config.toml
n_layer = 9
d_model = 160
n_head = 10
n_kv_head = 10
head_dim = 32
d_mlp = 320
vocab_size = 2048
activation = "geglu"
norm = "rmsnorm"
norm_place = "pre"
norm_eps = 1e-05
positions = "rope"
rope_base = 10000.0
rope_fraction = 1.0
qk_norm = false
attn_scale = 0.177
bias = "none"
tie_embeddings = true
parallel_block = false
init = "uniform"
init_std_qkv = 0.0588
init_std_o = 0.0
init_std_up = 0.0588
init_std_down = 0.0
optimizer = "muon_variant"
lr = 0.00628
lr_mult_o = 3.0
beta1 = 0.93
lr_head = 0.0068
grad_clip = 0.5
warmup_steps = 200
schedule = "wsd"
decay_fraction = 0.613
decay_shape = "linear"
final_lr_fraction = 0.0
batch_tokens = 32768
seq_len = 768
doc_mask = true
train_tokens = 174500000
steps = 5326
dataset = "wikipedia_en"
MLP neurons of a small language model. Each row is named by its layer, matrix (gate and up: input weights; down: output weights) and neuron, and shows model dimensions 0-95. Each number is 128 + 32 x the weight over its row's rms, rounded and kept within 0 to 255. Numbers have three digits each. A neuron's up and down rows have the sign that makes its largest values positive.
After each neuron's rows, "fires after" lists the tokens most often just before its 100 highest values on Wikipedia text that the model never trained on.

L2.gate278:117149074119111075106067136145137143155166148139134130181141146179081154120169128111098143112157097130103113103119112134176154094090197138136111142199134172091161216133157132121137098130106078171180189094168149086136083114116101112117159174166115071150106141108149083166119096197129121155
L2.up278:096094108201138146104121055122184093166099069145117086119123167072151114130103107125086129169181157127122078157114146113119133105112098131163125121149111135143196120179129141125081104092079157081177135107172136095100116113118063133123057096175143179127110132091138155138159141123121136072
L2.down278:149183060185130117150095133125118155143079120151162108136126106124146178127127140138123139102085156137181117158182073173156151137156141111100068143086102143185107107140211101155125114127162108106133139115129177150123105077172164179159116123121171116126086109120118087143131119158116153165
fires after: " \"", " (", ".\n\n", " r", "/", "\n"

L2.gate191:168162080123179104096078103094122138142142129074133134113133141102098108123064071103088146052151092180083123086131168185175102088112133144116133121108093148126112123103145140102121064117122151117117158119134162132129154100132172143105109147098100159176169150143087095176147122175144162126
L2.up191:151075134080099140118174083178160093064115089102161121141147176121070084102133109105203123102116061162098182095098109173142077107166167121096102120131144142169126088176124168124121103107104088155124162165116104119092129192156156137141121108149103104077103109147114104106058118120114161094
L2.down191:144083106116138159123158179117128108139112181086150072141190090081087091117094154162097134111132157070089059179158121061136162168117164161146115105148115121110157138142156191129140131157122132118173158133105102142111104130151144158135223159140111145160082086097162078093086089154105136227
fires after: " (", " \"", " th", ".\n\n"

L2.gate149:125106165117191108140207109108153130126149162121127114132105078085109141139076153074157110133111156146160117172092178172131145176117065108181148040123123068151143105137135109101133148117060184141164077127115121170156135116151123142155120129125174174141199144125138079102180085148153096110
L2.up149:111147157113118168089112069154113121171100185124093125083103084145136128130124100145161081071168061139161164116073098127132122137164105076101118145121114144118121170108134094105137095160067107072095118068147104089140175173145180149180180119125101096151113139156141096148106132143114120177
L2.down149:115123112091112147129160189172125088116184108102150111146165136054131056144163083114118124087148166178114093095115162105075105096111129076151144114115079127168145159144078124081095076161161092140120110121072181078117151139090094131125161123074133111133085165088060136141127115136102143146
fires after: " V", " f", " a", " F", " ad", "il"

L4.gate237:119086099168177092078145142093166147157127154134165148132148115125121162186137097139105103099145174132136162158079149138136062138081052134137127131096162152082121086128128110120097103131112118169195139160075173060128151120108158162105090148121116204126090068161149121112133134133155127117
L4.up237:123095198151047115136198125078138084137109085121115155132146106148170103113167104110108177176112098122156141119145093148075087140102127140157106097106137207094162132126175100101135173076126101178095127141127137137149186176190134167122082154148191141129154121135070128107142114086133084138
L4.down237:138155075105147131113104094132152104139107164122089171125121108091159097122105104065152115190145130165200109097166184129149180162154140109156104168106153107171168051077095099103139067159040144105162100145152151096105097137174088155203168149092104066135088154111175154124101103129202123122
fires after: " differ", " F", " f", "er", "ip", "-c"

L4.gate307:125183162144165173128131161141120161118142129142108140134154139136090025154127192117156121090115188156083148111113116117106119115141120103088104099084108104133172152149128100111150109130113133204121131148143063159062101161122144105105120119164143136102120148144088178183112144114120148126
L4.up307:130158192165118084101132036120135136128113132139172082102145139134170140108112142126110159083083127138132057109128155156117110064070128119135164145089120144102135074130100104153067113124109141083190146132152132146106113126113120129101161150098121103087176171059108095091109170089166155091
L4.down307:088110041111132145117095136110167130141173065082099098151139163162151070183133112099114142151213064151121140146113121134099139141093194139091089116112171139181157125165113109139135168112130098134125136111149101128149121139131166134154084131143109074090153121139155135172151099153118078150
fires after: " I", "ou", "g", "I", "O", "re"

L2.gate172:130177063112113147118142113097119126131099118155169141140130168067097138099081129125126153178096088136111203118080141148166140124100196164142114089127118151126114143173071126187139155117155082119106174142158104093116144181134053045174114143181150146115097097111138140091103037115141115084
L2.up172:131079120145126090097104074167079130167055163122146079141191064098172102100109030148120143122139138132129142087138120141115169113110121130105136160139092114158105166107142125113092141098175117134169097125162101110101117081146191102149104109137111192133123156090107165092126176176124170106
L2.down172:123094154126125113103071107127160085128118129093052132122147132129149084138159093158120102079118138127129090173150116087202118101161167150144144195160120123160137129059108120120142078087090106075092104141158142129173151097107129079093122155031166137153190118088137182101115155167146158160
fires after: " Ch", " l", "Ch", " ch", "\n", " C"

L2.gate239:091086127060114060120137134077164120147153073137142202178097176132160186083142054188131104113085083126145163094202168150144218109146114174148094148152084132124147134101104069127145093181125098150201117114138144148121131112082130100133175115063131111130098123144134143131162165156094128143
L2.up239:130147110112171095128075146139151083147122124122116115119173090073108131139130134135145153117125200170079149110135111139088081087133135182109090195176090138168160128134123113181131068159119047126152147102103115135145181132125106156143120121160130162163120101076129160179137162140127069149
L2.down239:129129116123138115154105134136130111095142124121113172172179182081123109107147138153158092137116145134149113119144081115156160130102179121116031134109142190104142133152133143107165082090140142113102191093157161129141106164068227123154078090137143193111102078130188113122125144079089157180
fires after: " (", " C", " \"", " rec", "-"

L4.gate31:119095147081191115174113113162086170055130119154134081119138126127084114140098147149084088124139170130140148073173131169151157180131187083077154124165155089091144172144145106159105144121127085095122129128158067100147190088132120133155139159168126087075103068086143157161187124093146070133
L4.up31:107147060088142149103140154140132131095178131107105149122177114078188083098081148099123119113118096083037181085112108148198191137165157108089151147138056139085131117124170094160161134069117089130112116157148121118158106080181107097094124120073156111179146127185123097153154141086165135133
L4.down31:116132231113112091139152138175175092130143180192132142133105116108113130079115101108115119117140183102122177164166088113165123063075117184175089156081155075132125108079131149140107121104152125170140200139153139142079105209115143140174153096122127172196113148078110163093128170183123158113
fires after: " J", " Ch", "ay", " Rich", " H", " C"